{
  "n_layer": 21,
  "d_model": 384,
  "n_head": 12,
  "n_kv_head": 12,
  "head_dim": 32,
  "d_mlp": 1024,
  "vocab_size": 8192,
  "activation": "swiglu",
  "norm": "rmsnorm",
  "norm_place": "pre",
  "norm_eps": 1e-05,
  "positions": "rope",
  "rope_base": 10000.0,
  "rope_fraction": 1.0,
  "qk_norm": false,
  "attn_scale": 0.177,
  "bias": "all",
  "tie_embeddings": false,
  "parallel_block": false,
  "init": "uniform",
  "init_std_qkv": 0.0259,
  "init_std_o": 0.00399,
  "init_std_up": 0.0259,
  "init_std_down": 0.00399,
  "optimizer": "ademamix",
  "lr": 0.000239,
  "beta1": 0.9,
  "weight_decay": 0.63,
  "lr_head": 0.00474,
  "grad_clip": 1.0,
  "warmup_steps": 224,
  "schedule": "wsd",
  "decay_fraction": 0.868,
  "decay_shape": "linear",
  "final_lr_fraction": 0.02,
  "batch_tokens": [32768, 65536, 98304],
  "seq_len": 512,
  "doc_mask": true,
  "z_loss": 1e-05,
  "train_tokens": 676200000,
  "steps": 10322,
  "dataset": "wikipedia_en"
}
MLP neurons of a small language model. Each row is named by its layer, matrix (gate and up: input weights) and neuron, and shows model dimensions 160-255. Each number is 500 + 50 x the weight over its row's rms, rounded and kept within 0 to 999. Numbers have three digits each. A neuron's up and down rows have the sign that makes its largest values positive.
After each neuron's rows, "fires in" lists the words (lower case) most often at its 100 highest values on Wikipedia text that the model never trained on.

L2.gate26:518523520519543481473559455463492534546501518434483484468480516512499494553479464516434494451509551407408664488558555546456554472487542461523465549576513425521534489585542424515443570532487554445458459549637461481485469434517495427370506457471518529511510461578494423461467523439644531544
L2.up26:439516418542579435478464513450487487539515458504524422444456532610508559487520503534465503483514446527454516518539534528445425495469530469491531416573424469491495635496538487501480435485466460504430445533451475500491455496547469434517513454530548550453550447471555585376405446508459519521
fires in: "against", "on", "museum", "represented", "elevation"

L2.gate1013:521593518556543522553517565533497505470556468468538558537499491426525430566533470503486508565462493522493566460457490584381550421462526504466470476526512411503466472497514457436514474514593545484496479552537587414438434498503445493454583504528451419512576472505609483490360465550585475524
L2.up1013:527597595420507495563513518439483450440569533483477408452450472453494490514511527453397506510559546530461521574425515558533540496439498480528491523478601567474466479519562463631468431511340587530379510473510499494470520491508529555522475500558571542430604539506530566514481530504494524463
fires in: "won", "having", "formed", "left", "ayr", "gained"

L10.gate997:502526497468430492553451511561546573446421469403451482505484411450462531455356526407499518535450507562410486469511465487488577526523412447523525436559401574535367429409487497445533461510474583514440551519480509544476426400523456514487492477516605442520463405611524518510566574503561496549
L10.up997:491566498503432495486457474480483466560499555501456520561484463514491513484456518479495511520471555437461501529448418528503525455554539460436540510477527453452471501518491506509526415469450523452515567521560515457585514519495526522459420518462433527433518494554468522564496416452495451510
fires in: "their", "s", "its", "his", "whose"

L3.gate922:509507505544470475539512493519508504527481542473464530584538533452484537405402527510526479515453476404484458548489430506546567514571525461498528499581471501458427529575514506443447449436430510534472486548546485453551579526583544532496572441469437471553570494499500620426494572474549571492
L3.up922:553563620518426440538468526451508466593501523480411472522542493503428528566427500534413493470491492522498482549501520497474536503658533482357562405519505503496384555504466545460450616404431509458578471607514489498542504503515507474555505521453422597441475514543527457542487506462501490509
fires in: "his", "their", "its", "her"

L10.gate291:584522452508435515531559465546496479552540510558502498481531597441513488547531488488519488477456625579536482485523403607473485426557547455553451552444532561446508537502541485550537415530533492532530485518501405472442412493558382429448472478458586459483576428504504490550552455495634485496
L10.up291:530555534457522411398580499535506558473428507493469418512479441547509464455481446436480520439454576490462463442475533554627525576493480524522461585461543505493510512590449489515515430552450484450539481544576535543498471440423517391480525474475544610503466505458393567493493395473480481576
fires in: "for", "after", "in", "to", "before", "who"

L6.gate667:444638571483459519466466444552517467496466491436509514543408436488554437418485470489414570565617515504505464539508449471455514509587505517555485592516399477480580558509514553455454429567492508516606420494522497438618524502571478456419525489547436474496539518549533481487563551483594492565
L6.up667:309509509507510454477538432450489483486523443478549551563526526556545471473503550536486350532455549474483479483461533441495537482477585486530440522449514491504471478500501424514537469460454520546458548475593410500522485484464478533522581444374460468496610442456443555566497484485490447425
fires in: "10", "11", "carbon", "100", "medal", "108"

L16.gate913:536442483445489543449465504434484490547477432510494583454475543502508483512456545525526443481619529536533527505472501509405513590506452449495462502410565533480543514519455522505455511518447492516515434504498463562543510539532457507483516563483543453555547485492613441495619465584504485467
L16.up913:613522569527474451467510534477505446425537490493567398518465514543499481472462461493517631468481509475441493430438522391495438508507484459426550474551496449453469531441472440416464545450479510533529468540493510516489486475465535535610594472548496473470552597525519511491481408425441494489
fires in: "suzuki", "by", "in", "than", "between", "over"

L17.gate914:524584512458540410491491530475471533511575424486528535526540532449496627477571474444441507563484455525472432488487385465491399578485476475491464475487550503411439458469584517488584486423425468468478518587463581567555445564514494535517416460517491450535442456480572482447481516498491428520
L17.up914:519482527543536480446558426469537512565509420498526511486472515386542500516522438488496503503507482525535581493540397500443491502487478514482425611505596435451536486451553500457515452532502456426461528507446564498470544510526613533474440478552471520506459470530521566471523426565543464496
fires in: "university", "of", "college"

L18.gate117:565450490509581456548552419567484442448409391488513583436431578500527501517539455508498513495498428580501573498554521558555546502544484536453497518451525505444452444463434525539537483488481493453579560516505496478613427495535387478504530605432444524505502526461410546509446484567644442561
L18.up117:492468484560524489528467552542521358439448477521531474540532481499444629460563448469509592522469510534513545531437472516504495434544468446450433499437472492505498528452467524550468596563495443457428604462475506481546421557553548558515534474527541402430566568532481524445496514485444408550
fires in: "is", "was", "are", "were", "be", "in"

L3.gate626:369521479450380412471537465525512549481526519491508504536525469484398475506528435449509483448484551535508560459528575516442407545469510480455532527461533442490486467501451523469474639402478600569505490439429352569527429513506428500493383488524513580496494559468502456483548491548472563554
L3.up626:566452475518497465604475449551533469526629361463551544574439480457538519492483466492513562574472536528466541532459534558522482499487601521537524517424426489468496489528484468510545551578481486456584530458559467503441436516474576496517650483556498607547506493539475581519418555547514560508
fires in: "that", "which", "elder", "corner"

L16.gate156:425581474493443551478465480446461431440437441536500458457440520482582457377579532446543558454557492503577514521451386454514553494519373484444457498493493507493472457466474431384609446434446516545483518474438541564633471534553545496536490611507515462443475518530556563532453540506442523530
L16.up156:499518518472556459513475497479533496458477556476518462518451486424489484450544438555506469412483472526485549577535547458523518453485517561438475497488548482529492532497463433493523610501512593471485447473409590452462514484514501617479466453477447505520519410502465501402438485444475543414
fires in: "the", "a", "in", "first", "local", "nearest"

L16.gate71:559521416464496518529531475493494541479427502441485601448538457476549508378596399518502538542513489467519470505502431592559409531429495582533510541498420596474566453481532507513491467485396542557539374583513491545566534458450574496509562572483443417455589531441492550491422476449618563502
L16.up71:411509426458482507445482497545392538506437497475456448504516513436415569345611534444467410478503443531523452465457558527486464456491485541537432438460499482437506503524514551539490426508543496469535482547524563459672515405500477445479531520533548449486491543492461514502446470531476469433
fires in: "to", "in", "began", "on", "started", "before"

L17.gate317:485538510402419503581515513530532570520479509408479598528550468455475434467492500518528506461531477563494523562510436483538495453541541467505537459525520528494467462509426576609492432474504431440520362512536469542450528608544524534516555441451605541480615458396424523448456482501522490420
L17.up317:512556450512456445479527512538510494496508589507496534604477524532525544483593513500499479476523580539577566510449417566546482561521464533430551545542436545537517533563560503492495462541543429521487472549515482487563518503557457430490434503439678472428492422518501510536505494510475438566
fires in: "had", "have", "has", "be", "was", "s"

L6.gate573:488428480391514495550586482453509487597475527534460536431517386461477453493574515482450582496463589457601508557498495509465556596485441515426467514458470373459510561536464497506521534548463536564486511506468617481459494561486503516488510555533518493534346473474488409514575603580500469489
L6.up573:471459533453400563548435465478500478596449535483489452543448507572507493482582458507449545424513433513590432548509454482490596527552416519488441475457526476525435465473433576439546564553543475486451494435422533398569531493520541458536450479483480436525482430551536447412510492533494452453
fires in: "can", "do", "may", "does", "could", "did"

L17.gate723:502535454553451477441506415586506413464375512528500553640548485461562528435459540493467452484513465501479596505466562530483524516463485457510521429554476460474534485539505456455546401529468506445464509470498505393511459552418568556497602506464501509359366466443516526511480458418505444443
L17.up723:531535477551620482595495480481436528515545500529429523553534466539492442471479568605419615497480585548518475465448476577572432497543525487577471541519484580501454537452467593427566515546509430587449409508615526421485470573539525510437510450417507431493542454561514497488462536533545472460
fires in: "was", "were", "are", "is"

L11.gate930:547533586412458510617557438411491567363550456443436461568483542452526500514444476491510541466500452501517437450561497513361561393474524573515447415642550492429460438505495468427490461479541592454510490445482446499513464511555482488516482497530517510486474417433509487559553586522501453449
L11.up930:519410483542446409528493467520516521522457477539574542529530490611521503452510594520454481372532540508609538516500514473571503591559400474541473573534485507475552563484512433507483496516556448536478428544646496458542555549582509528464494441499555562486555528562530408489386505512491518370
fires in: "are", "were", "had", "is", "was"

L11.gate624:529508545443616472548521413475524548481567543434505435538498460549533512543496459504506558562489432504523525460540467562469490544466490509639452529603507530452518555492481505529619402405430444507405481493482507538467454475554560491504553517476524460498476477504536494473446459412402456401
L11.up624:579502551481525464496582534400516493501521471516499498595464497481522476521549556551446484577492479469515459533457545519497445539473549510532535563497571518634449611494501409410525495488489469517421496460505578476420466554469541476423477504545468510500475453496564546517630539477448559510
fires in: "in", "by", "after", "of", "before", "within"

L16.gate174:482546423439473577543575512384459659499513443551544519464442485582559509473528428521480553475550592464555547497486532487478477490495469582480467410483506446458547551409547474477483448392517540500475520467408481593460467583476460491445526397453484457443391555498438456553530630530565567490
L16.up174:454481461497446470515409520520538490572616456592385572490490449502551455557527455544551512483465543524513527540427542649467479495465400502478556477431406487502592494421530469546484511483510547518476443503509503514488465508495488411518481533525493574434466430501431453496557490511421470468
fires in: "which", "that", "located", "road", "building", "drive"

L3.gate870:473486475522519547541460493464478503602490559490445570547574476460566580516478467519554449508458493505534501628560460531507518413493452554492441497466517551604485541432532573508419418455583513560385511502432495563540379625515472524468443489475432623553494565419543483418520490471560544535
L3.up870:521517477540476468602459509486467426533464562482412540550555466459472459435462476507466510460508539500586479518504436534516474480504589545587481524460448517439523589515443519487515428517483489452468494631543510491463539539521435444449516538478416413485512549474496566470552529444495440517
fires in: "and", "so", "it"

L3.gate910:548394483531593460483531570542482404484477503564546420422491488416439411554558510470505437475455481465567549561499544478471535442448539471566496383493475427459573444496449509534528497570500492487512443449470529496580363435592589516475471528515478519505545551487467432501466512538495407448
L3.up910:515533539513458532512452508461512499568547515479519479557513541577494458519467425440445508538555464517532440519479458452500527480483478536549523433560450459400459552490567523508523554468519597546507382437455460440514570579496496495451476518544460498530546463487514495494475486524522488506
fires in: "full", "almost", "out", "backing", "half", "uk"

L16.gate423:421568499470451519457586492531466428543461498486506549460470501509480596556529459448485467524535407511437418487547435448556516595468417477464453539589522550561496500517545497534527542464543507550500470543450553570422515501496466431507365452528527490536440557511558473549457451415602559473
L16.up423:494568576521444456490455437557511437540491475551430517525561530411501557455486557462413460436475451499534519468454400547522536498445547429455450476457567491483459479407542443393524442459512459473467548460452497568582531483611516442485523607521451546452511586553513477510470496470436538555
fires in: "in", "a", "of", "united", "american"

L3.gate698:562445531495466462420496504485605469580480527511496434488487466476552475432468524480497564527485492445539513465489389502436558479490527588460384496469523463471628524534424504472515524525498542504473566481520492504475547523522432575563494582580515454504553517547430469506510450571478513467
L3.up698:505511490521452492556456497508451518483446503547500524535527524508519557442556417560481530428649399496477525486469486408441537444554511519516445489520382547446558404412533524439528508417460425543483580564432445498434513484458449423552449569477528529489451418532520461523438459585429512472
fires in: "their", "other", "sexual", "his", "personal", "female"

L3.gate943:451507488533490561481522446545479405499465533510586486482504403546448529465488487494535516477536491471539430480389579542504512469461465498422531461468443498432430546495489558504557471515567543442496465486500514428492410538530495513501438544502509453479624561620505493539501500434483510510
L3.up943:353471521391522484488450485524420518534492461454561535460482543546454458383507423549493493411482526581517496576446527491521635511472506507544469516439492537483435577560419468472527545464559445331552496557559568509540540602450473480591515527387517538510581517420577517544499488478578549431
fires in: "10", "100", "101"

L11.gate1006:470473436437473520495473427436509410525374469524500447525446584510490459503446498501486488491545625510508522504489560470498512425447499507605446520423493591535465475452582455544586433437491514382431497474521526486450443519527487498468461488537551495539545476531502501543425525426510505479
L11.up1006:570613491493519455450494477522529511390490469558506491501471553546504418485467477559409587475485332559481579474541580504523528548506603544573532474562443608439563575555532519482467396491426443499480429484551439508605521577539530481508426514571520457527514563500535446467530459460376519542
fires in: "of", "for"

L2.gate836:511432459422441469639521522502565474446550469434470469501536554531504672538427479451527579495497501545529488597462531460497425557413390573452477521516589462407558486491461475513502478505448451477438535491475466427472452494585491539447495450513485570555444476527509476493429442525558469537
L2.up836:455523519486477511580514324514497387473562449493490526509617480532520585428530520440522573480469490529454394533443457510609439486513454484496495503546547365480511465413451485463482544515456483445468562524557453504529514517540505499433512457502559525435505508465503478501485447521457401523
fires in: "being", "father", "one", "example", "ve", "mother"

L10.gate283:433547441517393487475495484454531552450493544431522512468590465548616509440462491503539457515454467492535448488504481478357451531578524538578518533447540463505550546518522547564552474467458470502417571506404541488524446512447564512488521416518520452478515511539453452470566553482604561531
L10.up283:490562535434501533533490425511399507623534461533534406537518567422528473475469462419512499533415563484536523577519526495466554509486491562509626428506552425482516461493483485538474486503617537405519492494356523497462492506513477501478502502472554491467497468433537520491599518549407525429
fires in: "it", "that", "of", "de", "which", "and"

L2.gate983:547484574503486511606508496519533372462533491474527418573488441512445461490663538551441550580533525415451599453557500488517488559533473497538545523467553386537600563427457412465432626515414597523487520406536528489464444499508505468658503519478501566540465551517571491499511469564631522480
L2.up983:560560553501446552597436511519510508503437559486489609561492459443484521480488506577468599550546506553411539522391436396509587401532513509523547450495570505483561488520619470515534475601487520449591480480574585441415489425576549511570488479414516469590565486496550520478404459576490507548
fires in: "as", "additional", "version", "legion"

L16.gate356:488503572521486497528513500450467483572391509485630547488510518465490518499543562553510515523429602483541507589509562437464573550474331465496469469435572505506408508454422411481491448503452591476436497515435406571527484515601578468561533488473456529376506438513540430525433511472452457478
L16.up356:536540609474546494477515527392516514471528498515458511567448474466586510534521501502568626523445444477439470525555545499441421455521535515529432445453501552519414464479498532602556465490374544577446569528449508536442515474527504487436517468580430466551620509530484478468454491490523480520
fires in: "a", "large"

L16.gate944:509574400439529519426458522494488533503438425485528427457511520461414541483493522520462501549480500479524558506500480486516548495591418464448642506506545481362435472526474454438605449499487494470510428489444566497451486488527425557487538494472513479495413463506490511551369431446440492458
L16.up944:514481505442551486473519528460442498534558524444535456453502516473489450430423545585596452509453634501495561466604484499467592406525599503520517568354546471476387516585564546501549462546426522480522520498522544494456543447443539541493574539510447538543607508481424448574557433517454439529
fires in: "a", "his", "the", "after", "for", "of"

L17.gate825:506477467519427589504484483455483546484511515549560572406483528453524393439592498456522598477472548423556476473420514468503493546511482512513565532526495521473396473518542478391526506571435494512490499640422467443440570534494481438604586462450451467402531531484360519484431510453543499465
L17.up825:515438449492501407385530500466515492541504518491452466463494535470556536472581533578458573380490413556612503610533557574428498465533455491462600472521510428620538433413499506523492513424430581515408568531451490505454448431452586550565520552499491468512453436482524515441527542522429452466
fires in: "would", "to", "can", "will", "also", "may"

L16.gate883:576464548569593547491545482520514502555472551506538484450493554454425472450426436489361509398592501541405516500458443405527483407502422483504444427563477509530468575530478559450557454525498553478470450441508477447476489459527465502515508523525554437549650524442526412519460465496549523428
L16.up883:520528528449526562529576508498490450512444529438493538508482504539470530462431580491542480507549544495545499387475428539491427493527463471506473538443549498423455536481462556515483463484598506451451573464561518539556468447580598530450495457519400557481516452510397503479504513455471472470
fires in: "with", "to", "despite", "of", "in", "such"

L6.gate338:456568532544562550515566538473514475451495484509481458579524525579497445552512542461522534502525549439490384507629511455519503446545510561445577459416479486503483591492460457491508413499500508526473471371515501600527442498476530507482566458475554434450527472461494488489569478355586499532
L6.up338:563512499400499490473498462506496554367471488510351535526498447481523606488415512599439583550411448513542542594464432491514539478440579499378542476555460478522565436466531551529496388569457541524520459433422485425466531577531509529433543434504430583458524496491482403481540485520376444524
fires in: "of", "as", "to", "heights", "for"

L16.gate1016:442607524460431581454531453551417557548439467510511434410498492416547564449534535482492468522467509467470388627487502510494508440449459585561566481458485499523530441483579589462491484556452561504525567529470476544496502534531472528407475513484483469503513526512532494620425507453506481468
L16.up1016:585472449491429474564477539573573460501575507523443420432648465517466496523532538494547517521356520457477497571494462504506470521496466427443541430520526459470529498436459501499511506542494520478467541480504503533558518556438658457559521445515511456555429510544427506454451593500474503552
fires in: "to", "that"

L16.gate1006:585526507415471539524496371539431524517451558507473521483529458463447549410528505414421556522488409524481405547438535521592519460489452516551493422523477532555541489524498561525433410439449514486472409484451480515459583448470507433596590439568517480551588530402456498563454398510408521489
L16.up1006:545581559514564400600496467522466424504524486565564532482539486529384432564515470516454471463488482515532522454542485422426464447469484553451541473498523495444591431581482411476605528463580485504490567540498431482538474515554466452518452507516488540474483496430355484557386549453520457507
fires in: "a", "to", "year", "and"

L17.gate810:508643508490393528422395473546506459487503458445465527374437542457471467433480523536477610471508545532506447493477470491465572502463535450469458475472441502469494471570461541503608469493484537521456498585410522519551564445471434487574509605459513445501545421518432441549391470494418490558
L17.up810:554439465534449571528474524518455553428552452600551479481473538514497418425473441518560487422432538480526515468521603484445458460507426480450476461502510473454513549410521490482543498486589569549501580481457422505410570462525483483509536488487554466498484449504469378533430541524522468463
fires in: "to", "would"

L16.gate5:583576503545537546528490538545455482410450461391426597564490513475506404520564488552513539533444413490493434493475475485480482513493446527544514478492554521446490416502548550536620495521475452503460528476570452489477479552393403463568491493410591548526467515493520550496485554507545410542
L16.up5:475540559544534520517529483397447554478416508433451531469524508522389504640585490657491472481430472563531457529530443533534438512464494494419484448535440492483541470447534427503497489544441476422432453432520554485496435387513491454382463465511496585411392519502587500485583530551559506410
fires in: "was", "were", "is", "been"

L2.gate616:506474474557496462493456477501433481505514506545533456520510429482435434446477476582476535456542547492557452490473476422671522518448527509531492533487448503549562550519537479492559454534538320414440455503563507587472535522495505427536482529469455477510413519539481557456492430522428456432
L2.up616:547489553517492549483506425537579427499606551457363525591479586537536465470557491550482510565510509462537529499405469544467569489527476499614474533467401575538506546608499591472497457519453472582489471483499508473406487575420518479499563504551564471425457547442533493509461449487533509460
fires in: "life", "2009", "under", "2019", "29", "1999"

L16.gate742:485510446461487474546468479491499545506462504554558495558535450539560432459549473560504556496480556454498429466548450533478437465512575488617491397478462484429574488525423487478557426565477499523499476436520527450527488512590491389531535460570495519449493566462448488501469613552500559579
L16.up742:559446453513526475451390501522389507498470473476508515475471442495401452515536435447495499480550522516547475527436604436437493468532491539477451486437495508562537454459511370523482482464403431513454487539562536541571574491529496508487550493505475483506533472476444511598475540569433530455
fires in: "the", "his", "between", "in", "their", "an"

L3.gate318:508508429531554493526498464401514518584419488478452567488509517484540556419493532496392499445575459512416503451490520520449443423510607458537487476521459472521411473456547503509492535580482464426483470477515383490479567490598484448542532519524402517515506608451516481565365424509478579526
L3.up318:431531477561467397450532460478566470466512471412514402546527461565542469478484462568417434523461459473468499477501424524439519447515515440495572365436528475541537418500434494533419452453463445535532520471415523480597486503507494498588567538500449433488458530556406496486534563466514476477
fires in: "tour", "albums", "suzuki", "bass", "metro", "tourism"

L2.gate119:510518498522531461476613482492558499519511492541527461434525540503540510567602465529499515510548476624504491532495494570586478531531525508441438546502503477471512480475550464508541570423449513485501589585515471531552516477459450490434542400570529469465552469452482475456560491493616482521
L2.up119:474582513577463408590588493601470519503507547525458397584553578418548519546508473487491556516592598551439593492471592475456574486404503489599577530531452484513392460473549561483463545509477497414504472551483495465597463508475568477450532490454531502481512493440406462446511508491481455477
fires in: "on", "festival"

L2.gate502:439502441433459478484491529469517530575452504484484534549578605608495480445548485515536516438463414586541519495494461450469527363518502371479517457504504521500526480409465424486512547464492539530580497555475526523499544417467389575381472548423490562555541552464435525464504539422552445465
L2.up502:508508516515513546534459567463522437375432562504469498457528522571540508419533562665478453484530479535469537408513531497426626521408535513546533538517517425520572493501525495450570450539561538488580598551411514568544530456566474480431511580502593462504506507456532571444447459449408479479
fires in: "festival", "awards", "dumerilii", "positive", "classic"

L6.gate1001:428493504461455625516533436421537476356404484485468527479540500520471441538564540493449492560558534547525482463451465413508436475500499589434511495491462531486534504439449516464509541628485553499475464471575481576481499546523486465489398484545456484467644526485540403510508474484599446460
L6.up1001:492464441554542529532461518401530494483597542538481482510484508516509534464432467579532518422552541473490541567454486429488565432433521511489461436569493435588417535529471460565600410483547412511537515470576455589513469491546437450493424509542521465552543536502433484550433562539533505420
fires in: "as", "long", "particular", "of"

L3.gate719:480522507533560569425452498538502455588496527482450499589559444516503471467500446520532521469475537548567436531458457432416409404388551504616617572544548445454398383502606532495542499431522442541505457493448408482524521531475539485483517456530420452567500535481509529424570398455507508541
L3.up719:500419474512543495481530555509542487491480561507433502487505488636501483505506511620538445533500541537470478456375487439491462433534522513574597567525621535457515547470577608530485502499455456439519478505490378471570547495422518554487556562516501509567452557494446470468506467460518497521
fires in: "south", "north", "king", "cross", "battle", "lord"

L11.gate1002:596566569571456495539446447497537437543529504417308519543476479467586486476510532498564555492438496477565470555569438518388514497507438467589517544577567504562471519515545545418530465379511417505453539404502490565609453557541501475467464490486528518489454568523571510452469536570494366509
L11.up1002:530488461500449528517499494502517432463438404449413519551543495500499527556464506574497602562500492495575539494525534503577555573498528595457472528470516501466464578545523443479560542476526473501510501553451536523503521455508463531525502607564517474479395516534527485483457474584506452520
fires in: "of"

L2.gate778:497474491466522486449503511596529452508446591509525531485527495527544596499488436503545557389507417494456494573545491529484494554630620429440433485543443488528521463404501546443512550462399458521563500446418449520503413575355487492479520490590511603478500527521535530499515536501484431440
L2.up778:490529416452489486470516447501501481542528460460485516483542411578496478553409533522558556468360475470470588464518592556535478572528528406540456441470480498564463564471486432465514499458512537518501452543496486566514450500399622646493569547604500586498492479512415642508485436413567485533
fires in: "would", "isbn", "website", "weight", "think", "popular"

L2.gate816:493541511554520512421463525528502565619441492546486523533473525500449549534427437528519480526530547477515515451461566462526475497469566555428581520555558540497389485499538471412543592494582444513564473579457402463398474446504522419502475541470503486513487433457474458398468521470487549503
L2.up816:444402536523492510498595462464573470481530599495409417561454513472498430562528433482475527509390469546518538476493496564454561489535597472474466479466515473545467438602510455427531435598487472567530510475471503541403586487486416551507491497495452559564532495469538638515413529518425476590
fires in: "life", "career", "mlb"

L3.gate541:517549458520520471598493542489476551531525503534455462428458536460548570491505468488432528416481470437559561500458552517459569500515666545438486488463470495497531527589423490507448504448569556447408490390457553549479523547455427517543510524586586520636529521480433468458452547510537426516
L3.up541:399468592528510517509491523449517476504563483455536550462535455519550538537564455445459595522469504479499563448591480447473480514525365504538502548542487454496446435588525568585427359527538502637439467365387494499509488526490483604462557493497485499473439442450456413553571464561331451500
fires in: "gold", "platinum", "silver", "diamond", "dumerilii"

L11.gate543:496518491587552512448520506485605497459493478459475565535486506467539440442521503547506605372455490590605495568529535551488515560504452418521423436578570492498485427596421464429521550463478501472591499520555494445568425513428477517487548555384544473480464532467516537528476526510635499471
L11.up543:549505530437571529621520426568447489529510497463564531591592435560485506530587508518551513476449527543561415508596552521452479521447516411457523449487464491566405481471594460489535465535476446520496501460598485488473516564461508507613429464561498456451533511501472455451550551506560477474
fires in: "are", "is", "not", "as", "become", "were"

L18.gate685:367458454458462506457485502564487590550435478480497496459484492506456415503534511576572495526508411487516468470502513471539511496477370521502388436504477534537353493536556552507528391523552517414475566597540497564571510493465443494503533484444482513575488417491498518520490511494488479498
L18.up685:516578475533434503512550496496562486555563483618447594563515476504521507431401503454523483487460557414493526464502527433519494531467481504435536451515516385522391567489520570563467411500461500500508472498448478394471533544525447500514478595496520537521519493594472433570486543489428441527
fires in: "would", "has", "which", "that", "had", "may"

L17.gate880:447549506534480464496553509467380427546442518460563452489488510436485521535525487360419602498476452561601511512509538477559552403572495515407448427515512510547478477456420548493543460457498439510441505463575470597581457552563442558541432479411582382555551483407566503473521517496522515544
L17.up880:537462483493464394508530498377452497556511468467516533501552491518487421469530493459482592458447534576458551477521460480454408519489497469479481479567492495583489432476539604491455398405506583557425572483455574464613480555506499464487518517513396436544470496495513499442519538515522527503
fires in: "it", "i", "we", "there", "they", "you"

L11.gate710:420530495524520586515369541564472544578485470460446448460426573469445575519476577540470498495574464454489516432544540443417520478453514488414465503516494459499546496410494547495498442459447450483476507545418463506482512483508477547493539498465503498469449577542464489576490586482540484517
L11.up710:527496382434468449536472534483502545441438441424505505554457497556519483511537497454546513504526425447484521476497604524469589540579474512483487489460504498548487556477507496407480499498456483536570395535508508403482605491509574566562469506566546493560517531565484531613474526420496416527
fires in: "the", "other", "these", "two"

L11.gate182:545573464392460545533578485507545420528530501443465534488479455395546496431607495509453542558569486522518504500532474441408461598566481496475481499586506508443434534416543537421559502463463540537480475502465534581528506446540512421604550608578577513431531579523542436486480527401550476418
L11.up182:540529470455570426499547438583603411420482494553509462566481489456430470460447516545458588509458489552511466455512435442409516489531451439540454529484485549606498521524588519518566539472456516438503512526447525526521600375516507502610466534485577506505495539493535583492452564524499507435
fires in: "in", "to", "attended", "throughout", "occupied"

L18.gate1012:489566396498489466520563475474500526434452498560547493537547461466512489388627432560502559587418457489483524515493606490463532549566537576459495488588585444566446454488472471484465450528522527501426477554502516553584497502535578553430548476466529530530538468571516480426508521517422466493
L18.up1012:631479620575579522459529393539540470464499531500530508569514472452527533479504562501549504565522451538396491442471509469458460472560509492466496571523518528397585547535535482546498473511459438506531433509583519444529483486533404541462551476522455574506528503530568475467526431447523505387
fires in: "a"

L2.gate1018:493514502439488557506556513421519494458577442476483463561563430455442473513511491496461483562478465457469503509482541516459501519514538427438408490510489329502434534548535548437353462517453510485498471560640509429543528580470470553450533481547423480461522513572512514471428580442487507552
L2.up1018:504455498521490537517499494451581556519572467381480447520552457491498500465454436533482569554564508413483497510534558446474464448629497533560497402481581494475441450575468507507449472495541461394463498642609487487525466591483548547519505432466431463496466490497549471449426538505476509514
fires in: "years", "area", "gained"

L18.gate958:476507461500511493442581486510465521531310449600531445509632461514457493595539443536575539632452504498496506456538536541418425498470565521500514478482498472489534473537348502474507537438538423430483515396441476532430491490548464581583485485562503405454506462448439526502491527506594509494
L18.up958:467523556519525487493539563539541466539569431418552535483490520453478537412501431491470578536487456515533473361451435516516450491473434484489518596489478523391459455539433521613564428448470479536462527567438500438557419499475537492475469535548462493440471559414522540449412483482533472522
fires in: "in", "it", "what", "i"

L2.gate936:434559513439514492473424486439526545516461514492489528647454475436507542498516426510489528460502471503486478462510473468533506412476518462411421422538406472452580478402484419505448540370468470579511570435462326460487606460538486451487469449546401505455563460539582476516463488531541509548
L2.up936:517648540511426550512538512445458451491548495526473529444495489623491551550532382548514511551522489595468435554574430507469540469390415505491540514525517555437516488497501471466467538534534496416537420598505455417459468472469451513472433615564502497555501513508538371499394479499456565541
fires in: "september", "december", "november", "limit"

L2.gate477:566479424388573507499502436575560507490466505558470509525540452482564512458437518558532541500561408497533645477521448617479417466522512452449431643460457614557489528476460477548406602617492445509522514504481478505417475558459575535482481467462483433460446449492524448541445519563519521542
L2.up477:498557473483545498559438493488571438551549558555483525537482498553475630471446525524415471465515494513459485428507484516458509523493433510475491520595517496477478547549414470435524568482492469357538449423480427565500500384455468456575485490445461589453457446525441510531500517504506584472
fires in: "on", "once", "represented", "than", "spain"